{"num_hidden_layers": 9, "norm_eps": 1e-06, "qk_norm": true, "bias": "none", "tie_word_embeddings": false, "parallel_block": false, "init_std_qkv": 0.0233, "optimizer": "muon_variant", "lr_head": 0.00881, "warmup_steps": 101, "doc_mask": true, "train_tokens": 129600000, "max_steps": 3956, "dataset": "wikipedia_en"}
MLP neurons of a small language model. Each row is named by its layer, matrix (gate and up: input weights) and neuron, and shows model dimensions 128-255. Each number is 500 + 40 x the weight over its row's rms, rounded and kept within 0 to 999. Numbers have three digits each. A neuron's up and down rows have the sign that makes its largest values positive.
A block is one neuron, or neurons of one layer that tend to fire together. After each block is what it responds to, as a language model described it from the Wikipedia text at the highest values.

L6.gate112:529486427472560464442413496488474480524524538496418503498497438493497506418526456461577532569533557503522541447559477502487511568475534536457495478480513488510554482432515489516528522537510433535511527478452510497528432537482512436557548530507519539480406484475428471592564479496497508502545493537586526501434533485510380529452543486578487597540476455505499514524472521519508504448531
L6.up112:517461542534453477556485559506524556503445440478476519518547505530471543492532514558515530524529461582496486519535517454502520546499535476474448455441494511470521506520531420522436446537422554508448467506468484462521450468447472499450479521550547508472519483477475543516486514643485501552471534556514442504530489544520516509538511551462491489512436467487471472473504508481532453499555
L6.gate113:504492576521496495477463468451499531520528515527552472507530494513506552484503524466501523446553521396508509540483512472494430458508467489512575528454520498530585454581516478495523447486497524503450556533506496481417525443482513507518514571499509530532411518499544480582367504577506485436557495565440508406547538546487514500489508515523509464527461450435459538487433552534569456558478
L6.up113:518529430542510513456519501439460449502554485465462453516439526512455456525497459524523485491463498519458499419514488488491542532492503513514526506458494452450451455490537504494484452455562538581522484536429495477388580457495510454478528473474517472464489455511528503459523522561447446502470548464443556453478540504428470463504512551497459483581422514500545530522557521553502450462463
L6.gate117:472460517507447457462515498498514425532522518455536580459450511598501476493600546565476459510500539515469493488500449479493408488470511515496485484521483565458534547516455529603547508557461569496505541476507561501550544558492488486475523490573489559507517495456565482465522464532510554498524546491405507555552555517450393519496508543447446521496573464500467542571493483489466437465549
L6.up117:466516530532466499462494465413509484560470526502490461518593533503470471438489414470445472545538539538508554420497529473562460503547472531527487505497508586472539451510495495508449479481489498507607551446566521525569514561497470535539479502479459535463491465519489481498525475512528538558551515516483487552532571532517449541439499510533444510536457457413515477529461522449483525451579
L6.gate370:563565560499486482565564500441520488513503510509535451532519478588488544491460507451465454470490429494541514439480445577491546498529491426519537526428530514479510562527545509537504569452481537496422516512463548520566534456478531439527503517445540454489477517524542509496572537571467473559514461545498480513473510470493504463483537469511517495456505493522489467470491513460581496515461
L6.up370:524579483525471491509437462467528525466475511426473381512446465513458523523511504421480489494449534524528555508466480529519476534549472520507512447512525439460508455416420464512480559500488560515528441458474509547502491471486498546524513501464535451506431521553532494526560457533511471539449426529573518493502502508451465501478492606473488538482493458512500536450495522475438518542512
Mostly line breaks right after a closing pipe in wiki tables; also fully predictable word completions like "well" after "as", "ad" after "de", "ourn" after "t".

L3.gate346:455524515526435475499531503480501491528520509569440521533512479556487545520566453480560456549495498512525454513547475437492449465436533564504495469488513545506542612503511562493552515587513526526515500452505493532508495532499493520528548497411476458487518430511457591517523556489419496517476524468489450518526513451496467532460524485523502579549519507573484503504519465521443461427432
L3.up346:550409528504454518416497513457467485567492522498480543470493526524552428533471467484508462532495403502494540483469522556500482519624516432516445512430444462538585577499588496567466501502403464492510545459597478499574524483521505563487467462449441530485496530449523479526499547541420456452524513501548525478478460458462492505507535472467516489515515515440541532513429523485500537438507
Short vowel-led pieces such as ar, an, ad inside split words, mostly names, e.g. Hun-an, Muhamm-ad, Mon-ar-ch, W-ar-ped.

L5.gate255:553514564451490460542481488479435473462488499505508505496476509544554511484543430477545509487556428489458500534501591437524469505489492528474513456529454545431391566496508435467504405451538494506497536449499518576510551517504503480582497403501411476521519457498488557506528526517470498543507532494457458465557445509464469504593526546528478501460563408447463514461501484486412554438490
L5.up255:464490508546454517575523493488466439496512543468523520588497508478435425492435449470512537507483504543527465502534551496492516487480476472563535467473483501546554533549493472450461568569592543568500533533510471447448488447449520463521454501449453473417488503466452517436459532422469512485581490451501487541565558487592508483559475491404519438506505525506523538545495500507478489562481
L5.gate432:475489496569535541432549431484504503558512517485445512519498490490498486484500507499500446513543371452526513545564475544523472505486465511525502449489471536500540506439511476498475508466449443528519548490557529506595530472557573470522491500468540431544496480548508539513572550498477489448493458466502499564596556463539422613443497431586507633517595468460549498508481490516464498540530
L5.up432:461501512519514428479517485471449478536467572497511465520477491509462478552553463411581553432543480465564548573507514520591509546466445408480503429423502547495507565463522579498462482530491506545466515440552504510484503486498444455549422529509505475506512516521485509620560576426449520534520522411506493542479467501509480509496533508541499555466486451522520512462521446548480488495506
L5.gate448:514570508437559467475420556421442596507477473530480461466447476470480403457500487446501490551491523480490481497540487476522531497454540498567471465498498550508505565542487543504482447545474514536490519549436561553552507459437574456429429469558500462467498511482471481466529528534529535483551480513546505438480522511497565487518404449473500538588526475511527494470499538462618497498455
L5.up448:522508500478513451490546521489476457486482472557517463482528556421502418538517512502491550473490459516526521487531504520399547499499570392513467444602545527486478535523547491495486508511488538500477546431516511486542458481475464516405459517421522495456407499421419504491463554471481530507486463486438500449485528459547542452536531518563486561486468510463549487464440501563496474538491
L5.gate488:523468452508442475480511476449515507501504508513439468493484463421523479486464387480506469544457517452595471576488501512561500457458536471516495405531467588442463586498545528487458493553484534585516509446466515539523493477471515481477590450537441471417516512469502573586410541497526436521530522473497454523569546464447553506469497495552465554480449443455596459512524538452555480496466
L5.up488:474412522527506432559454442459500416492516556473431460478502536466540529532469499464477508535533411415471487514501582517518524504438474460502495552566518594497542528487541516529539500458528549573498548497537555538570501576524588416513537509467458435487475420590489533536514484476494576505485535431551569472572558457468483517471492473469549489541554489435527530496491537579496544458469
Short inner word pieces, mostly vowel-plus-consonant like al, am, ar, at, h, inside split proper names, often South Asian, Slavic or Islamic (Beng-al, Isl-am, Salav-at-ov).

L6.gate3:512483425472436474567554518521544524531576463477480527521479509467526477469472557500505494521478491499433503582478539500486423551513473456500481508577479484466532508507455476533435543529497498535509503441442517493525502555498510513493507517505534443435502498500448515537511562541506469465420527389503446483492506448514569471550533468473533463469558416484526531514467485463544475434555
L6.up3:461498562448470576529512497514482475529428521486478472499552506426515468477457475400541478515513576498496500529458510567573466438511463507505554479532495511523531538529488451468473453481516518490525524480522502509546488470462459503470464474440521543542595519433515462479488539528482497418558453523594597417510485526482496465457479551576482536534517528553462560483491501543520506480499
L6.gate111:550468534480531524521529549516527512523514447578469428437625527515472497467483525536504496534559571493440538488460415511535471520432459497414526515495432477529530407513459465517428473494531530518496512524541494570554487508458525556538486572491489506561540454501458454571535477475464524534539507485561472485532445451503532499528462525497488523485488520499506530560449504415501461521555
L6.up111:417536481437445505465555438601468528465551467462501471526534523558542517482472506494465498456488492492465485513494483603476472511485448437455497540484490540494548505530547528511498533530541435495426498532461541488438510499504531437594464466534538451526501560521478463506528530563497523552528524445503516499506525433511565484622467464512525515561442432532480517462483467489579382472496
L6.gate161:494356396508525452565501534538532477416482496515437521512471546443450496544502460525518532476484500492493471540504475521566491469468509534437451498543480545531536603436472473493529587469519458556587457505526452471509485590448447593550477511516526560527506455470495398509585500467479465457552554490475523536513496484440490428488478512496478526410493497487454484460513565461560522466553
L6.up161:451505497528491439498536495541564493524487442504529514504526500528471497499455536484417478520544508489442434520473483542503487481533458521568484496563537457516538585493480471529541588511559551513547509460573524535525477531479541510545508484527524534510602487457488556436528505495461488484535479490512490500526468468513500520585532519471438547459563525447468500461525540459544475419597
L6.gate295:589571491499523493451460498526512490525498525480489562489474499521503522467532480581501440459472485473429540545551480483497415511465519533532481503467489526580526519427497509528542521546456422497506481451515471522513537471530517528547483494493561447514476530437452363591505443439455523462491466506555483452523508419502599525498528543510463471545425475582483473492501535518519526496571
L6.up295:507540491529462485579549519571517500430556502488526562429470566503553520560471523464608506566552519514505491494485459553525531457523424500478502527542523500543518480511470465525565559517448490416511558474536516486421535447563428479469515519491480424455463503455549518514467447552499471495478520475513407551492483513486470467553579526592489448537461486535532507510465476468505552507492
Commas, "and", "&" or similar right after a person's full name or other proper noun, as in "Mike, who", "Lee & Marco", "Ann Newlands, fathering".

L6.gate131:483463550563452500527542447480452544604556498537539417519503535552541461461512459549460468555573550504467505527503483554460498448503539434566500455497478513614493512518513466576436506542435526527475494460562494419510498441469530473533474478518456563489473550576516486543513489463496481471510470496418483454474497481490497418449556502511439467562476444507454553538478527512490519545432
L6.up131:600457466491518473507452510564453445450563523535506426503530585536505451526523535521495502470539521498395484509482538437575486547480496432510521540455564484486524526499550545494510531495447585459460520555463460506534527469574436500507467544528535547438514527520515481583521550497461542538472514570456468472585569555525504510541478480483465516484474452533513467551491535468447494496564
L6.gate283:589495560470458529478442515492415439546486520473494476512514483503520517507487495555545608432462491548492554501454523473457467486480516535521427444507491511528506493516523572518494443449452525500429476490488598502492495481434471499454424502483525511500546502491521525489518543625471476492501450567434464513462475486502405578512500516466541531493521504524517524525491462506500469582508
L6.up283:482573516560488493513470523542548540457490535595451507456437485550488501580508478523513491472435516599592528466500508455479422499453444480541511443434544586518547569482495497495461437480506467537519521492487583471438562504578544513430511480531489453492480445513487509452441436520579538511461490465495527485541487525493470421470523581442451510513502458485549418510526482490544486537516
L6.gate289:473469522497453503445457508493485508574498434526521514594473517516440558515488588532517474455482450526536508452494458517497480479577504506560449531543441575495539528510546520524503543458478468569479504455545497464529544382533545488514423520543471469519534513484476462485494523554477497400505424542544509524465475485442539446484554469569539464500509477543558450486485505535517435514491
L6.up289:529489480467501470450489492450519421522558478510539512560475530519499582522488607431436497523477510500513388541474489512567423490464491479485441476492485529500473563524582504469488545497454539519526557472559451474448533479508552479448456486508494459604398578474488530460471512471520486375513456496483542446497552485534481506548473568509542495505562488511507492544513519527516514571491
L6.gate309:495513436514554500479427536527513547495476440505501491455544516546610538444529469551494520522454517512489490468541527492553477496452490493587546501513500549489521448538475462545472554518477507471552479510579471450473545459500514549578475513569536524413486516441504478523475506486511513482527459507493463506497575508506527560512512483522427437621482490506510511482429503448486510452479
L6.up309:499504485545529545470545526561514511524488507572526467382508523491500550530543515508524519465470542418555458513436509469558506373527453422497542521472441539537509425532501506472479537480494498444418477450518538514494534478554483488492465575450514497592481519556496553485500450450550523489496460461463514511453477562607533508482491492488578509497476498591443468470473456554525509543563
Ordinals and position words after "the" or a number, mostly in sports results, e.g. first round, final, 28th place; also South and East in place names.

L6.gate59:551436527549489431526464515402511494528562430507487507465533474513460469538433453502520499527443509537429515449516541502486509536477526528503498483482454505473527513495545502565447509459527428503476536398511460455557529486575513525539501451514577476459514519485516539569539453493524537468437455486483559519443505538478454525474486543485530557434566566451470571404533512466488480449507
L6.up59:492465464549440444477454479429525469596537465533450464520471479460471437584472470493545489558440521497515508438520486478465505492399551534430469494554514493512509494448529541508477466571509524503495473463481525532539449526498500489520461407467544502423471541522524449563498524505501530504552421498473504567468509482468481521488558468519544547474524521432488594522533522533453495504449
L6.gate212:514498489501516506513547461505477505439449458430485449448538557401472462431435495523532508538484510492513482556472511500509476552443559493476534485454469478551498490494502480589466561523424457522525494439419476430501507576489477502499550519466428460488548557491429526594452493510389530500542487540544551467548539465515542533462518464537448522483483553488565546448573476523529407507478
L6.up212:524479507468529498524513506494567521442502495485534451444451586446475467486498553483551497486432501459544484501439494476458466506446512423448544501497481528486485497468536437494444507542610487456546528529498492508419499455501521491402532525468469453473473466465483433512495487553482491541446458463459486565414499499491486485533506509465490489486514511433501515375514490431529558392472
L6.gate372:454440537526515517550542587530463478475495505556490515503511567574462426509437468474523488529499562526493541463459555574506559450522477507502484537473466517525469509468547488506503447476528453499471492489468528469582503530480526539434432514460471482491571452523564496537450582513544553440456513482510512520472542510437494523480440482479511544522500547504470507464524513511458479528452
L6.up372:410474540489510502575461485531502453526530482492456521472476568447490474457561451428548489545537508535537481479516622602506439475487559468586579452473441488522537540491497535485498452515575523558584536479525531591478461497533554510550452486456527512538599505475526485575511583512546528589483575426523503521537528463488505524510487495574488574495593483436475448550481503470516483516450
L6.gate489:528500522565476463455535525418459508523450449480491525484501477422475467438458462530437487479520497489478537553450467506446542550464489470461513508482425537472574538517488501438472410553549476529487489449553474496502494483509494566426465514447543470484510486518484503542539494483494497516562516486449458509510513476536562434435484421498471495508548476449475483489519500516539469509501
L6.up489:455459510531498497456537487490423542446485482472468484495501577471557506616457500436469512544469513433551499479407522456510497469543509536494509548541361516542486548440467466535468531521517472478555536476413465451502415513504504482453510454485457518459519445503425455551494489525478527487544515528473526538485526484490461479556441515500578537509485522494509553465501541499504495499424
Mid-word pieces inside South Asian, Arabic, or Japanese personal and place names (Dh-ab-i, R-aj-purohit, S-at-o), and " and" joining two names.

L5.gate43:464447493503530416516523512428484535458520495374521530479463564449568433515502461520542515465533484486476435495504529530536530503425574470507508486539504457534525512468444504512572524466431493537487453552546583546527495480438533562491503536478489491487455461544543480449463525556483456572507497390537517512461453508565543511479519514517522524517551545529602518452518511519514514518516
L5.up43:430554513470488406467515529405413523491509424495542458561589509416507489516509516546445518501623486533518483468464465512525437490506410488517438551442535484526510429430553472556535508449477439419447515469426456477569535441458481528518498438508492565503500524567495542531434480493531481474504534433510542502500529495484516485507494535502554494493530482504541485420453485427458534424494
L5.gate154:473548497470474554566546545468442563549489522535430577502483439516478512518597435452546502559416482501555443461535457516560427591576514550482501558577484472472454513469500567523465481533519510491505487461496556553446509504475545453549426514450518477448603527541491461464548487463504501570496496505529507386539485476551448557494492511469499475472464516544500469517494548494440497485505
L5.up154:484488492522462569485508495560574471526530484511464470526505526509408527543510464488473509512475503600538459450466520607469518459532471449594461426509475458499492521550514547562515509494517472505646511483505481490550542515534514472572475473440495443544449610523530493467498542526515515483442519437468516493431392484501536461491442519445454422510568521478439482521502519509536456491498
L5.gate223:522511534520562471498496475502498535490478461502485453478488451551482492544506459504415514517482552512512469502448470512448458438460489510530532489456459474543511506526477563528465442456567502488509497553466548471464573539470520531543431469442569495567457559531461544484508534472510497452462515504473525515525510450555504497435473553532463504501474520522590521443409464517502504507505
L5.up223:442562546531569541511486476513480491529524488562493494613500582475462447489461470541444530524484482503521492509466469576527499397478470486511456443479472585481557485441545439540462513476493460429547504506428471515480531435513522505524466512537472518539486482562454541492461437474506487534493526492513497503523516473449438517471535560472449516554419528527520452478497493495468459469490
L5.gate363:539516580454615534502482522490488549493487501514529536453564487520448485490495450435419500536494471519476477471499491493520486538543540539498457478477507491526531522504576435502497500543487496474609560476466479560513523489494496506474480447488564499538577544476487499537473501519511466558436478451555461456492545539519542473470463599568429492509497545529552501447467517491462485460424
L5.up363:544469475529520485550520470518547527455508408493504535509536544446525462478476459509451458531519474490507481505531535509520507475510479478549479499459561450467498512512579441521432513527518487513530522499507500485511497505444448538415568549471507520494473508533586501561379526501516522510436532562485372477483466502515490375517485478586464461486498481499578513456466504515471479456484
First subword piece of a longer word split into several tokens, often names or capitalized words: Fl(orida), Fl(amengo), P(akistan), bl(ockade), De(us).

L5.gate2:543508480494489478530487508519546450593492394436487541510543499552516468379430523487480473502570506495467481477503495489480441410469569453502440519505514589485486477535453402523501518526465490528506520447535516459514491456505497437532485488565548448520506455594557494570493567493563529498509541458445501577499484535555446534479464424459498454529547481481476556488420473475480468462538
L5.up2:478474428511478464531490462506520465538482452483498491470531480491506512505482487430427442542525557479456460417508436459469491444504574501550495504516517545580517515462484483595541555457445456536501570479502520485512523513542488426499447480555510508440420508556547515584544463496474447497490488510525479497523465508556527520520524468485450604524481566434499534540465499568501465497537
L5.gate191:498551501565497556524566525504504528529465457483479474479458499485534481435443483494469519503450434511489501525500526588478525473528514541481485512529582476513463363506512511546508521578546437466492516456455506515436522482426486421457484505509471510496475477504582520504518465503443381442494503495504486511507470562580464446505531500526593412481436469387486463479385511499509460437462
L5.up191:480474474540455618540472533564561581564438529508536509486521482466530452501499410437454536544466467522513519494500574502497538513490587577429584430443520511554472470472430554529576449536500460478523489496480437540454485493544465509500444491457540491467522481553477525542495487491517405516492457497476560443511523494497463448549539472507528523516485449474473451518469467438498517472514
L5.gate375:503515543498454470539513477478481526550498510461469448487457554556513433502489521505553453513436462508516530512449478555480498445436553515561504532535583515485534463563564448547453425550546539532478492491515512521470448579493471510551414461547584440472429524545636540484445522504488509550465532476446522482483513476526497525527564518530531452481489491503481477476468526484514547497517
L5.up375:507500534578426455458498514517556495494518525522554455521457483515547567537487509458524490504504517514564541427530511583492512457394491449524475461458528561504500497530486456520542555506455536444457449505505490515493547570491494557456426523501598463505474472483506557465547505449539456567501539497506538478490558530551495521466590583519494498449479519443427470425427479559539437514498
L5.gate465:504493500536554511545451525525497535597509504467447456472522510507484499485461497559489509491545476457497480461407515494516509493475459484563455465503516530469499536420516551496489487486496457509464487457538548445557546500507436501511514523501503461481532550514479453552549508555500488447573469528493523553614526462465588543529536518440475502508526465466514556475386539527480501500568
L5.up465:505448563468545499485492493538474486480585488446452489538528532412486486484540476484480483542524478450534523447534520510530512491534528498480551559519551516547533567502504446544590531503487546515447443525508466428500488478455548525515458514491503500528558557545465473463451560467520528517514486556505494546530465515570541435466564477487537541538508496440529439513470476492440438492531
Mid-word pieces like ar, or, er, th right after a starting f/F or other consonant, strongest for far (too far away), also Farrell, Florida, birthday.

L5.gate58:501568467459537508503528528507521538443529521440544508552512493519543504443447503511540445464473500538488399479476472435542504558447570457535471543493535470476555472467496495548480483609497451484595550491535505496505591504536433471462465494448489442483526579564472463491533551473531545502475525478543482520509471481530503473495472472525484497549442508507516502521508472458544512485530
L5.up58:522477443526528567460464452382537443543417521506488499512492534489496471510474538431458526466509515511433543545424561420498449489442481514501492560437498521535531433516517548493472539509473517519471459503483469502487474419465461544479546475468504502528561467430514539448432577472517459447425447531520514467447528467518518469432461565532478534495483489501468546503488451550541544493560
L5.gate236:551439473455553483518486480549511525526520539452496510467471504511478483577417520433503528516536482515454536492406474462538492502515542512532475454554560467565492526461493490545502496480497439467594467498589498498571539494479518539567564426439445550468598490407529441547555423473490451455482475515521496567504453486434495431462462507514547557497471552436424493564506535515543515510508
L5.up236:516517467433549525451531519461460539474556483537500487539499451463562541487420477471560513461495468532491463541422491497561504515513473532440480469525407504502563513472475490462433516527529506548530551538537511470491463501497509509521480560452519453488516569513431485471520492489541540478466522472472508494483498451491533612592537436466423517478488462529502508554539435511577506492628
L5.gate297:512519485446572525549511511472474527529512469503510442512513543433527473496464421483447489498461526540473496530523415480465491498402455498461434508568513487514544467467505493519498481478513541556468463500511513501518567541458439483528560496530548497416568495512541476469489532406512501515498434455581527484535485464470561450519469561421449483460515530478457524568472461486554472453572
L5.up297:503468520506532537517505494517480469445563508516473445469579533506469442490446460485465517520505502527578482439463436538470483571473484484489459499554485532498588500477506495525505468442550548546458439470520518489501491497498441543507561427507529525547504525426464469544521558448480496484504508414537544467613456498532552542457527566472443522489451480519546534474477540532567545499514
L5.gate389:495532493469559497543518494507501481504574540502500494465531514483476566620460485459483476544517488508490452523450513563523466520454534456481595568478596576491522526524477472433435466478529456461528483533560488536507494542487461383543517467472488456519569476513522489512503537461480455596465482478485459492483468549507548463525490524515560574514471463489479488479481482506552507522490
L5.up389:470430515490521510529498516487483516514589453482485528474554518501486533538500524542537470475521496535480513471503549505465514557537502432506466515579484500462507553446505474480520412506551513498490510517520451481536455538504440466501592522535599531515503543514521441515485489506487500466480493476484474565501546469577535523521550502518566475570464536476503532519439475462482462495535
Commas, sometimes and or an opening parenthesis, placed right after a person's or entity's name and before an appositive or another list item, e.g. Wilhelm Trapp, / Prince Harry, / Brad Bevill and.

L3.gate460:484522589492487620553550470426519478477466515505537534497542501411418405445473499566419515483474473450517569445549487408485498522519551556458507535404525580521487442519457473481487509479436512548513431566470507452497519473473483472485526517445528517492480520380482507600485425509539528496531476485417575498509527547472591466486548482516501502429529505462524468524492507466468497486476
L3.up460:547508473506447472514511452495473519455499539512556485492539510395469472507483517465540400516487481556473491441514487545511505535509457415573492461424495456512440487477439532497435471496531553517517523517431538510540463490435547460489463495482510587465480562499485462477510404559516499512504446497490584505493552514505489397510511497498516561497598434529492463559504499493533502460464
Second word pieces right after a lone initial letter like B, b, p, v or G (Bl-ock, P-i-ya, G-l-s), plus word-initial Be/Bra/Pre starting names and words (Beaumont, Beer, Brazilian, Premier).